Part of a small language model's weights: rotary positions.
MLP neurons of a small language model. Each row is named by its layer, matrix (gate and up: input weights) and neuron, and shows model dimensions 0-127. Each number is 500 + 25 x the weight over its row's rms, rounded and kept within 0 to 999. Numbers have three digits each. A neuron's up and down rows have the sign that makes its largest values positive.
A block is one neuron, or neurons of one layer that tend to fire together. After each block is what it responds to, as a language model described it from the Wikipedia text at the highest values.

L3.gate210:501483563537486510475482524543497533488451540515495495502498494538450449494486493470475502526518476490475507515509482486431504507521516545529494481486462540523521458498476512496484522481500519427537493510504505474549552536524506527455502484520511538488476550528491522555529498504479529478467480507501433483531473495508551473491512473459492499459499507512501493503487499478533530504503
L3.up210:484455512520533490497473491486520487487479538523485517452509491562467462518481482462474518512509478443512473515505467511483542525510492501509467525513552556512537492516479511514464468485490508501487482518479473488527501482490504488458521536531474517475518535520490541510497487521495502531529497482526438502532474526466491506499498515478514549478539533519524501506480533530509500491520
L3.gate226:493554529511461512498515481475482516494473477478494503501520520523450507496510455533498479521477465500511529528521499521495512535487496541504508507526480510479488528491528450485535550509489539490489531542533518512517480494510515508478518452529524498513468475515503486494534494500473444500504483470486510526504485532456500456465483512492503484482507501493501488461510457497479508487460
L3.up226:512477521513518516458482467476483483487496494529486575524493479521529483525494455494524464507518508507469469482551531475490507520487515514572472506566488508494484462496487518478502484512530486541448498520533499521527479515513503516529487512525485520496480473532468489510496463501501455492469503508537511472493476510470519471473488474469486483515515514500505522468454494496467490530483
L3.gate801:465508499507526506474515514508489528477489485505487460530528445474482460459510489506498503502523491491527473499514506485518489473513474543479476455511481510480532479519459521513511528521486488475495472477483485489469514480504515501522531487497520483508517528501467551479504462519498508441508487530469534504489452449462477494515496498433499500487467507491519525488526473479501521537477
L3.up801:493527479523528528471534486495509474481448488515507513512491484534512425456548520507485482500525527475498489521492507513522471529504484505466488506594506490469519578501521518490492468473514532496516528492463486481486462497504503489514545504500538487487476456503451518493517481513491501506509510485479506493544492514504552484471485510524517524479470523501481526478506454526459492549482
L3.gate876:490473490484453477499503524485487502445523468502409552479535537467456469482498510479527522486489512515501506488530512493527491474486489481511492505480536546518491508464525541536528540488503491464493504527495492491468475461489484507481463490517525521497517464467487507512473496495508499510488524526501478515513536498540490553517527495483500494482550493494520498555471489486493522462528
L3.up876:514528521514499504480488494500503493477496483471532519463475511515496508542497496503458479473523506474493523482477465512532528538494503445491461507537500513483527471492522491495445500504500487494504506468465486519489503490476510513457497497499525473475520547504475487472474471514490488516483517525468535500492491522527518516452474517505489459509523440450502500481492512464497505512491
L3.gate892:509516475506491518473491466527498506509437483470480490467431489525503543473494479476468518521520464471520465532478516523502510531520486498433506468483513526495526473526449497564515518480522533489482464570500459528502493484531558528477495495504496483477502483520476475461437511510484460474478499505514552521466518497499522503495479494477464544474549489475516475511493491469495494546467
L3.up892:501498543536517429503448494516512515450483500511525495510454475499489527485462491438497516506511478501534487518501493515495491528515471452555435465497478526520534482534486499472496499432499483509500468506494472541496489516502496502412532477542452454468512484513487449527490500481454483502470472487476517506508517521552494441477428535507531489492508483484514489466534493524516497482499
L3.gate895:477520526536512526514494497502499498455473496504533484469465474495506471522460498473507496484492480545489529448513483490464476502473529530513551519518481499472511499543510524522514484549505497488492478492498458521508550513490495528533491515502480517471471494491494534477465491518500469467485471506524515525528497497486516495468527511522515507528510506502506493473533499487516525507473
L3.up895:580513525493497504511541492476468544512470494498527488486476490498533508514512500475465463498482518522462450459500497524500426547496486557528462488515508477469539518532524467520489483490516526483528479528475455497518476495523483499488515528536477501535511491509473501493522475507481474500507495483450515533543513495468486494455520502506532495515529525486486504513473517557449498535515
L3.gate1187:525526492505496499472484508531488511505446501463475540479456517491498520502524453471475490515512521477520498502490468537461531510489464518514507496487513490514506500463497500496519466482492510496493512505416472480499504510498520521420495490525543519473494521502460481518490517532471461460480469498514528529516524540509526499488503500485552465401535478523544483483500462507484518510495
L3.up1187:499471549497516520473541463438520514511504495510512508483485483514500478464559538486458469469546485497461518485499511478496483496484519489516491508520519504508482469453538487502456472502499476520481499521471494469486479532490508478504530518563531519501463459546438458516461485499487496484499495504527502518483485530473483473468511460500510470512502488479505508470507489466492525528494
L3.gate1567:502499471461463488539502471499529532450518475451518504506478490514508512485547474514506536547529517518503567495483528562494529502505460516525490488500518545453499475463502500490518486479472468463500514518485494508505502500544531484514543477500535498496476479496458525501510517532509514511523505520497482487497498487477512538474507511465515541504523502475515476473443509508489474484495
L3.up1567:503489498501536514455522474485497462480462449454481468531441514530519500498494511484500501477468455479513505515509572516505509480465537470493513508490509502517541501525520522510514485513455545472509474498527455490481490504523474500489499470509488483540508491495541535521466509509526505486531464479515540523507504485485525520501543495455498499517518474515483518483524492542487481507486
Parenthetical opener after names. Opening parenthesis or semicolon right after a name or noun phrase, especially an article's lead subject, introducing an abbreviation, translation, or date: EGF, born 1962, lit.

L4.gate1414:494512538467503477506535521508473515506516496517478509525492487473495491555486515479502514466485486454498469502482504484519498468489501555522504452489466508465524503507490476514499497475487478456464488512520487493521514509494487485528504523500553555503478473483523506484541518516514501503494470508475496467505470522534464544491511500530438505513493498459460506524470499480507480517455
L4.up1414:505472533502521496509465514440514465542501482527491503501503476455502540486509431462499489509476485498529506497515506491537461489532481494495518465474489491476478525534473461479472515469504479490479492518491494477536480520555521509482491500499532537494508497495510490505498487478497524514463480508482494481487530478464548536524529465468470506489485527492475503505521499485525493506490
Mid-row table cell separators. Pipe or semicolon separators deep inside numeric table rows, mostly sports stats and standings, e.g. 14 | 1 | 1 | 4, or Total: 78; 11; 7; 1;.

L4.gate803:504483463494462486483533494498509556544503565526520509462466492506475530461488471468437481521490484451475511479530553511490544487493429487463483469537502511520519463460515470478528502538553525483524508478514511486520520468495534507499466558510510512484517508542509513549514467511491503520503474486464456499529503530507519515490467466516506506488485503538514544459517518504495490571486
L4.up803:482495479496533513473492474530522495490494483430466514496440506455491496480492504519531494519491482494493483491491520486487477489522450527507539458540528489496531536460509508498505540496502496488520466527520479529498532506523454459512514555466512524500531557488533502519489504526510529499475454517507499483499478526489484525545469533527469510475511479532500473514462541527486504495527
Infobox field separators. Mostly the colon after "Website" and similar field labels at the end of Wikipedia infoboxes, plus table pipe separators near row ends, as in "Website:" and "9 |".

L2.gate41:508526488525498563466519496504476469513475518514543509525471488497542532513516516445499488499459511477483511517495529515510521484486485505500524467489494460505483474524525479496487478508498489529499491507438500522520477473521517541492493529496516485474524503507487538547540487483493478502517471508496503498494557502502488497561501495532536507518520492498525516494469496521523486551491
L2.up41:478515464536502512478510529501486502516497539485491476456528486480499507502512518520543523484482460552483527487489513511514465475473523460505488484519467487497479494509463513465492489518521517523443519505493521546475557476495492520530491484478501495498501493461488500521516479468492509507502528487519530541493496473516520488476516501538464512524454420493510504452503508527556496498478
L2.gate323:500480512475517474465501494518493536522494483506482523453499527522496535464492474482507491531501493466493500501475497526484519522511467523512541492531521517518501505472499492472488517472493450456496499527555504525480523455586487462453529515536501491465528488512552491510462468495465521487533465513499479533490494515494522484468488506518547489513521472505476505537509502454523484508528
L2.up323:504506507532509504489477471474504512533533503526476510480474506493513521538510527517471514508486479517496523448530546473557459463531499497528497493519496512520478484460478483505475541478556485530488481512511495507467480521480497475489534501533502528518488534493508513475493483505461470506490477476481524503496496509488471562456477549497468521469505515481488519553489499464531508449488
L2.gate385:435491491476498524537522492521489504471483511503503509495513510483534496494503544535481512480525473529493484489520495452527519480478509464502476466533516537530504501471523471487514527467510499473527479536527489517499549533447473503503456512510506468516496514466455519454535494508495514507506521490555512561512484558481427501521509435490493497530487465470480511522503508497478524531466
L2.up385:492525464490525523511498509499496500483478500438471539458467477526475484516524519495493532470528511461499479499506515537507471438563474541502462448454491560511515538566480488528462519516474527510480523512495512478502572493474497543503474486509510498554498477481519515440553555471484508476521501511507505482536511543565500484474535508511491538514527512526490523533513528506487482491509
L2.gate406:460493542460516493518537491480507518517478443542493488488497512497551509501449551484470500507465470520470497496492554478486499499489541514508453469510504547520502514478508546494479501481530525479520535479536497444479540504518472522535476537512504488511534464514494469494530474507540513536490540546494464519465481472461503478486501491463508496485503535502471485500479539484491485527469
L2.up406:531530489507471534514502507489530490508493522541511498484502465487524514531516444541477512508484474528487511527503523502501544505483490502493500459495448492529485506456534527484475512498516491506440492533519500481474456521505514475482515447519536483502504466488565494464510513555503520489495492507486487511500508506466467534503501496464501488487507527462514505534498459442484528490519
L2.gate445:495505491459533472516481519516499484521497509494479522523434466489497489493505496530470516517498476447457440529480491484538495483467505474473513492502507509471498446558463484516513457519506541470464492496502513492502465547466532472494478536507506456540539473490494494481467460501528522487490512499469536512502513514543544496488516512515501520524495491514472542517531505533503463496475
L2.up445:492517479492535534520533510528472513515468510489468521510473485496498494461488491489526521465495510501545527533487469492504494529518499490481516488518500531506514510470507497525500508512512499501502530513548485501465514495479520507497517540497537529506476512493506505530502497473495467476527509472519499484504564497529485487512489513499487464481548494521501513460549470566491460486533
L2.gate636:511482506507499539483518512481506528508522499489519475502493470487449504541496543507467475473549481476519476496504522490502470481487509489522512540553452508515526553508526469510515501520473519504503512515509489495509530528537484489512532477510512536496489484498489533516541492488510502516522530510532511527499521474431524520493508492474474532506509505437471474474487516525519481544579
L2.up636:523523463481567510498489519489488502518491484535510513453481472500502515512481476522490525518497481500455478525504481493514513458518528472493527525500543469475483515500437507536482436552508551523503500501481489509499512504496501511543551489489495479478508563497516479543526509448516507519544461522535490525481501535489536510522436503470543485532487498440496506468485536487498507512524
L2.gate1070:448487473482496483469495478499484506533549486455511507514466500478515494474475520509494494480539507506492518507466507478504539517475477517513467439511491506513499545493503518532451555503533516473517513503468492480511501520500535532503528516506512545513552494513519530523441510499468530509491535495511503485457489498527485566508486510515469497505471480500485497457513532481527478516504
L2.up1070:481489505486512495493503465540502552465494483458532506513485488490525517516460443504494528459475524448502489509466547481542516495492512520493517485484500506497498500527475496572522526543507533491451504490455460512485488496569481477522558468530486529490512486516541512527530434483501508506482456540531498499446547473506509560512536530528527504464488467519497479470535482491483523475500
L2.gate1364:483504489514465471519532500484496530533457516452512465494478485433484453491490498492518503498478486496522537523475512474530495487510543501459534472512514519465489488509467475543518487434519491498492516497495494484512508522514488515535516535473529498526524454536481481496495475510518530502512500471472494497465484481520496490473517520512528446540485489484509524504520498464524529535535
L2.up1364:486520494510499484483510488500537506500495484518484505485517547495517518523473467487486527472533467486508527444439532514483502485505507489453474507558479511490541548476470487502490504478514513476467492505469499517525491459512506489489486498471514532512518531522505481493494489526500493496509548453512543477529535477522557488461508510528536487508502501511521476524492502495472503497515
League table column separators. Pipe separators in sports league standings tables, especially the one after the losses count that leads into goals for, e.g. "| 3 | 3 | 44"; weaker on scattered prose words.

L2.gate226:442497491509488496494510507490492511479504518454503490510495518527474502484561532483501504515531504489496500494477476476509455466523519503483496518561528487488505499463569531492529538491485561523519509488450476475502475510557560480460511478528530490498509491478478544491481476492515462487498507478547495501493508497483532511480509492494468523504477537500535476474502451522468476499495
L2.up226:436482490508520512512534498495490491483509509481496487507472501515498509494562507483505483523549494493509500494486483501504490451536503485489487524583513512484507500477555539499540530480492536537511501509474484493478495532525551510457509492526521519494502482492490532479508475503484475508488510495541522498517492500482539518509466513477487486505511536495533478471494477523467484534490
L2.gate428:494517525549503497532506501523523495468494565489511531496545557521484510494488413502428525439496490457522446497513493450498479483502510478497489486507491501501497512518505514478492479487495490470494532490517477515505474452506489493533482490466535474529520523520480496510508461509476496493507485539535509527477493529544491479501488530469506458507539516513528508482492471476492466464504
L2.up428:510532512489441512474511521516556530444498468579536495514486506518511484511489475532497485507497496527549540506480480509502506516512504444478504514528478542494487470554451509535494529532518459498503480453490523548493552501501465523499473533528509475509508548519463472490528476515501477493509503533526495516478520522544538466460479461526483511493483510499476524502483477477475506485514
L2.gate803:482480525478533511504491483449499463507505569522504499518456486511511485518554545492481484517488512462507533502520465487539512470495526466448486496517494533503486492466491506507520484508527509514478485496456533485469488491491553488479508512521478477549485527485520550443498465501516486494513531491535437541479489489514508548523480542456435529488555523506509486514502485531462477532503
L2.up803:514508487507490527452457492519492507484525542481536468469453495538494518534491489524484460525485499528481500518474495453526489519502492448503507536558488464507483490487487544493508486529532492516500510504474510469496521554538470477513522487489521495460503490465529546490510452468472495473495521500479522503512494499457515501518512499468498513487522562491527463494502480477464430486556
L2.gate832:479498504496516481491518458544470479460524516484510545489487516482464506488501521493501505448551481522522513542500512486468517515492484478489528489465520479518530516533536511525483472474509505503496460485535493502487517447502518471474476497489514517508513531536483554529549505516496451503482479532546496518562532524491539519507451497489531461519535515452499475480532520504499490508530
L2.up832:477520537523462482471503475474564479522488491531480472474483576542496448485515478478517504516525473449516473527521517490519479554503520516500532471463512491477500457504501501524476488511518478477499520482497519496499512525503471444508499507506497515480516480467478492489550514518484522509481476496492482505544523511479500476502493504485540503509454492482506454498542488497504505507511
L2.gate924:524511546507508493520453478478485439468455526539463553489506492534532502507549481492509533547484480511489495529477438504508521498503496484520520476515488533531494488460463545448515496419495461500475493507473456506504459519471509465468509485493526443511498474511508473492516474534448484539511496486470512512500521462463508481507491574464505499495536499482523518458474460469510522526449
L2.up924:481465469500493481546484480490517491506456507497458502451534497455514513481486489486484509534496468487483479538504490515490554467500477558510462491458547509518507513485503517480487511517493507509455516502490502474499474516522543547479500513453499520496522522531465436481522458545498460484495524454563527561492510517467534484500502521492494520485482529519517490470471482484461479538502
L2.gate1081:456519483543485511510458535494534511488472555509491472490507479481512509504512484509493517488503488519525507527492481508458492490550502497498468503502482533547483475483526484485500522485483459476519509538479516515482513530489507528479515510499527463511499520489487485537551520513470478524473497516497492519529525469514495514512473479497484495508511486458493477476469505531474527494497
L2.up1081:510495472533500492507505464493527497508512553472476479521532541512501497490502521445474474479490538473537499502511456485519512484509520514472545515514498490481517465517465489539501486480495555501521507487451506500514543494507483461510483495545476539451502507538504542527495491496461500505522471517521476497503487487489486489540502460513506495487514505509462497488485503485513515510507
L2.gate1196:506517485477510503498474503533459523468496497504488506493501487485517509486473474464512487499493496457535508477511461526499499540474505477507497475497498538489492451541477480499529495481496519505513488493475454515482535557525490495502452505483507466493503494557437466506543484488502447531558513532496491505520475474431487525515511533430501486514481499465452466492520515507483517480496
L2.up1196:535450517524507507499489522493473540524446508472506500486483481494525500531490495484541518476515500457538489510506525490516517491481443493478447514452448492524504513529536496542484483531518516495493502489521510512518510519483536523471526489510533508521487532492503465480514493484506477523501511457503513461507538512566550553494500514472505459488525508518529475539477534478461500504548
L2.gate1248:476498516561497545526525481484510528455452514471446473523467465481497482499530505492521488473566481486514513474531468533494464465480501508453510538534466575486506528531532479489510534489481485489558490541531466488493540524491525513502499500513486468540511482525466510482512484512482483515526499536509515502503495503463532492514454484488483486481519493483482501474497520519546512561472
L2.up1248:467473453479513504495491473483520496510488504516498473511508514514505516499536458419478502476508511514496516509524469442493457505525488444498496506512526504461495461452516547526514534495507497514545522462482464503537497533492506462492510502553504456476504520506446496474489480453520473524457477544530480516503526524493519516519515529507450474435518516525497469489493496509485513504529
Parenthetical or aside openers. Opening parentheses and dashes that begin an aside or clarification after a noun phrase, e.g. Kasper (GER, members – Naut, officers (IPS; also "along", "as".

L3.gate109:522489497497465513522511519506497474481512484522510517504491472521503489493483488480487459491515505459454478506481512483494516500498499526518517471544495490514492520495546458495503503489484524484494485520499539466523519477485525487505526502488513531496470492513488475498510488509516468479491468504488483511521516504482522492493499438489559487502464460471466474517518540486536491483473
L3.up109:519499546467553442532446480459478489548493478542498513492505451476518529497514486510501489505494484450512488512521522525474528496521491540532487488538491515531547490477507485493527515491542467507447482503494509501501555544523539510453533499480531581541569422487487499489426498531475512475470529469530532510503507475463530500488532543531496528490520520492481511520489487507501420485543
L3.gate165:479494456471508484510492469528510468489487530501516516463496472485512510490517483481487502510498525456525450526510512501522546477520520489503544492520499492505532460457505489503471473514518522506509506530479485542496501484530490508484515534503486533451520468512499531505492491510550494498541495512568475480476497527478475484467486476508505484514490537488452535487491506503527440516529
L3.up165:523529538517531529498548518506507518536493512527500527518470504536502498489523451516492499441476493489442505503503487507534501482461440472502523443491516508516477493503490523492546479452497539482492513482531498542518484467514539496468489491486482486473523500482519489476530456470490486474530532483508519547504517544498465456493478433499498512540467491501491524462522482470490540479487
L3.gate254:473483527522483469474509507506531491480506523495491478502455481482475499533489537510466473479515518486491524494497489503507516520500512531498491498518498503479489528452518472516516547466462495501529519506514513533482466525540547498502504510481506543449493508501508512469508489525515494519484535473468484478528511493509516501503505466510486476494501490474509515511507499547546525535520
L3.up254:550511486548518505498510507546471500555518482479546498503514460482465504513479472507470501461522509463482483451536460532509509519506495497471484506526485508494521477469486509510486511525520471549547489494501564497484472508460479462511489480435495506472520534457467519478512525495512482476441471543506524523496495530533491490506494505504559491466483478512482499505513467497511529450511
L3.gate302:497448502474570516529481477505479521519457496509503502533503488486488501534482513477488498483556494449525475498495486462516498474445464510489494494511487511512574513465483517492497501477480496483468502486486464553481472527540543519512482449505493525524536535492523489533497525512458500528513484507513470523485468490485515510511480499500503460549467490463479502494487495515484499485524
L3.up302:474511529446487493474468474442513482508509471499482517539534486529502508513478515536533504491442495529464498494529545517538526501524474449497486531438473480484452537501461497545481504487507525504539505535470494487508509495524478480509562500526494474479484493501472521457553502460531462475526470511531511479475492478513534526505491524491499489497482491542500493462515506516524561452472
L3.gate307:502497466484451491521458522492496502479509477494460441489509469504511468524507480524498483529518464470475513493483520503510474489482522526456523504496488520499463529512509508469510519466490520530525513507523484483521497511512506487505498459522548488537520493486499552486515501494538479488517443524488489501471463492512468521490520548478505505486499521522479504526498509504561491479480
L3.up307:518464531550491468462462507505494459495537518509460480530519480514513497498510537480471507493526472518516508453465487480476499449521512482447499514511505505595511517478566484507516505466458485512466508529483528506507518493512514486490458485500524538482491531491533572504531498500475502515506501458494497481514504517538516497540516477543504510549494518463468539497486510500470476475496
L3.gate336:506520499490533506526520504477489457538478547466542479523473469519483436544482498530468482483492508530527496466517443469520478525480474470486523522535500526487494488467528482534544449490488500522474521538477507495486514497513467488464495523527517532512474513507542510479509502496548492500491516480531530521491516510509497500494500518504482423488464489455474493467469491491493501520521
L3.up336:557481554526530487481479486518488506518511544482503489453492493475496523524499465499477527509458488539520526513493509473493537447447484484480492498506513506509522449562491485496511488467482544520503489476435488555484489501490505511511518471550509507503534508519506502481496481525518481506483523509504537472533502525506482503488521514522512501513503497495512563513478538491509464501542
L3.gate372:510482528483460493486522444477477486515483468499517485533445502491513478490505525521544467464492506514497495511495474508508513508513430542429507473492526521481469432457518498463453555469522507577513525458509543487512518477521539494488525547538496529490484523499557508475474470547515491541475557486519527477498528508548542489462495496534493489552484537504517506526501488462528514501503
L3.up372:472481529485486458486550467500502508534470490496524492495490520530470526478538506509526480511503527459479518462509509494497559510539473555486495515488428520485493493479513497456497515525481520455548478465559509499506521480520505533476499515522481506485496461504545467501563466501523533524516473510550532489509478530511472485514481485478470505486495535498542505541462535508498490483494
L3.gate391:469515534498481534488498512514469520535454494486509519469454472504501512577480501505519464518537488450489509531523499539505506516491491462505518458455507496500482495495520476507494470477510500474444495495487509465510509480500494551487505535528505477504565436504474525458495505496515500506479452491508515546486496572504547534499505530528504463527460490475518480474548522481493490500526
L3.up391:440502508500482545499502494482432507529547533512483492536518448468484527545526506488422508554462481511474488494472469518513559477504508503472518445466519515488446489492499496487496486548501499491499518470457481537505507512505541492462550509494482523484484500524491525490520493502501523472485515501477511551535525526487508498521501477478519505515504497497519532494507524541539520504496
Stats table column separators. Pipe or semicolon separators after a number in sports league or player stats tables, before the goals or points columns (e.g. "3 | 44"); also "in" before a place name or year.

L3.gate74:468506481499494475484530533524465507534517521510486500528507521494486501478529508517489478462500525499491495466475491522498473502494509473485505477491473527547492492455478475563467511525504511487534489489486489534512483492469488510464469493502500516516566507530497482474542499513500501459494504526497482516542521502531559563508481528518523484510478514469514502523520506521483524527476
L3.up74:507462469459486534470489506448509490486470513514494550451474515471493498514496469495471504473504513488538498476520554459521493504492483479535479468504475476475523500545493524529507504459508520519504498538490548478496522587483492479511477496472463487472492496483523487508480539488533489543487482511504517457447518470558457539456502505469492500503581503528484458488495496469460466529487
L3.gate179:524482473525459509489489478450493484537507497541505535510517504546542464481507521502537524506504476515487467486506507535536509541484534489527543485522517466544506482494521493517442512459512477480504488518455483518492537530501497459509537480488493504505502491490509545472507455474507483483512456554497437481502508536498512480528470522462521516480468505509487518520491503524496469478507
L3.up179:509455464486474543479522482508482545515539531527498479533487485513519499506495495515510503491468487542510493416510493523471517482497522489509542490488510534478472506518453519481506495520475491479540500518447480497493508494516509554486448530517549466524489475535486501487487447500482499497504503515482526512479536547483522493547511465484497470472508513495536495479466449523487428496458
L3.gate261:522519472516516484515483514498472503537491516483447530479513512462491569540494453491485496466523496494494491476522508532540458505480539467500523497463472526489535525516520476547491453497493482471509504478511472481512490494513507538513486483522525485508512491502486481460546519491494508541509476541556477475495479488469483560493538532520501502478547523463478508494466461479525484486533
L3.up261:515486431522459494528489514536462522500478521520489456482511503484473504475499494520485545477460537512526524480509501523473500490571483495498515501482484488531524502498532529504458476488489471456506487495539490517501507511506522503481495477460509497523535526516500494490492500495552488525510480533497513462480509502500486537475543524500521495510488496495500512474507517551469527450509
L3.gate560:468552504498522436509510532498521451506471502486491533506505472489484505454484490485488518462494535461495476562515526455451522429524496480470516468500519465520502556522526503496540434527490468568492494473520521442479534516524505533453513503490533525517499509464463497477492469496487472508490472467516517478516482501504548488483510478555493531466512508523526478526487484517518452512549
L3.up560:500455501470504478524499475438473498477554527540460529502490510523542510469506486461497525528440499529519450494489539510501472523527507521505467511520452520509479476488540536546510451483462466486470495492454522551490484512532532523485496515470520469526500500473501516515493466488536446485519529521490509502560495456522485496485502481490467488515537502508508479512487480484514498469479
L3.gate562:503521443486512531471502512509528513444503500512486545481498531489460516439509516491485495458436515472482500486460475519550463478521490492492491482486527515501506473523520510539507468445556498517495472458526512481481498520489471527503497504512506465524493494537469520483489486515460480540478502531529512534464492466499484491474507498463542483536472488490465532497505513489497477504506
L3.up562:527479448465502489479484507524538486510499498505495522471478471446496456475514507476479472522499510459504551499473509503527555548484467495509517499497476484525536507484540445508488498477572519490488472452489523521493496468509525493459523474516485511492471524504476472515487489450539512524487519474468479467512502468534525524488495528537543470513516498534498477467552499481515488519462
L3.gate620:512495492514452490507537550481546507481488475488527500497478528519516524471518503451477490501496502483486497513530523508501555468502505518476488509521486489563523493486530480520515493499532469543537504502542446530539517480513538498491510495494505531526488451506509483508507465496453470529492477495542495513528510449449505503466543505518517555453559486506506523476487502472503461519499
L3.up620:498428472496506489531529565475506459515501501511473457513457512473514493494511445511495533496526495515516481487497501463542496474474495561519487518509509487511546473466485420479515522519478460496474501512515516538551455501520508551526481464527521502524534488535497502544518511526491486501498505494521519471464498500493497499514540505488486500477508501524497497507478491449522521521498
L3.gate1304:532512481480513483503429497481493493504456510525558507509486526531522534468511468450493506518513497494512501494492487464431557477502452558526475459524485482533499500468482524480474459485520525425526529495487562512504548417527500470480521504520511479529542433483477492499517518510527568491532466506507497516494504526535525499508488478532511494515479467518493505517510532485506480501517
L3.up1304:499468517490507493506543499514453471540472492493554486480522512494543579485541505526498525480468490507487476473512478463512512455458486540496474461499489506502520490475495498450514485501499494520518498551516500529486526482488527503494491532500524506502528462504529485494505549519464523513499479490483451496502469457467521491500516480520493499507454541474523487468499477499501545499496
L3.gate1463:508501480482472466489482450507513482491508534482520498520458453557501497522498478496544482470478489488474445485519438486514553462516551499481459471480522513520479492498528497543464467476496517434521484515487519463478526498507491475507449531524530490533540505537501517458524510519469508475492468487506500480535492522462505494525517461457495499492481536546484525524502508493489469515523
L3.up1463:530476502517505474459473521541502481515510480472485486473475532498485462492489489465469514525480522541477500487456490463546495522530527503481525474536507501516538512484493505525459500484507455503522484466525529506485456476478541521474482518504523541478485515479499485500521482452500503523475504470513495498535503516544497521510514514524525535475495459508486509487488527520484469489502
Website field punctuation. Mainly the dot after "www" or the colon after "Website" in infobox lists; more weakly, heading-closing "==" marks and colons that introduce lists.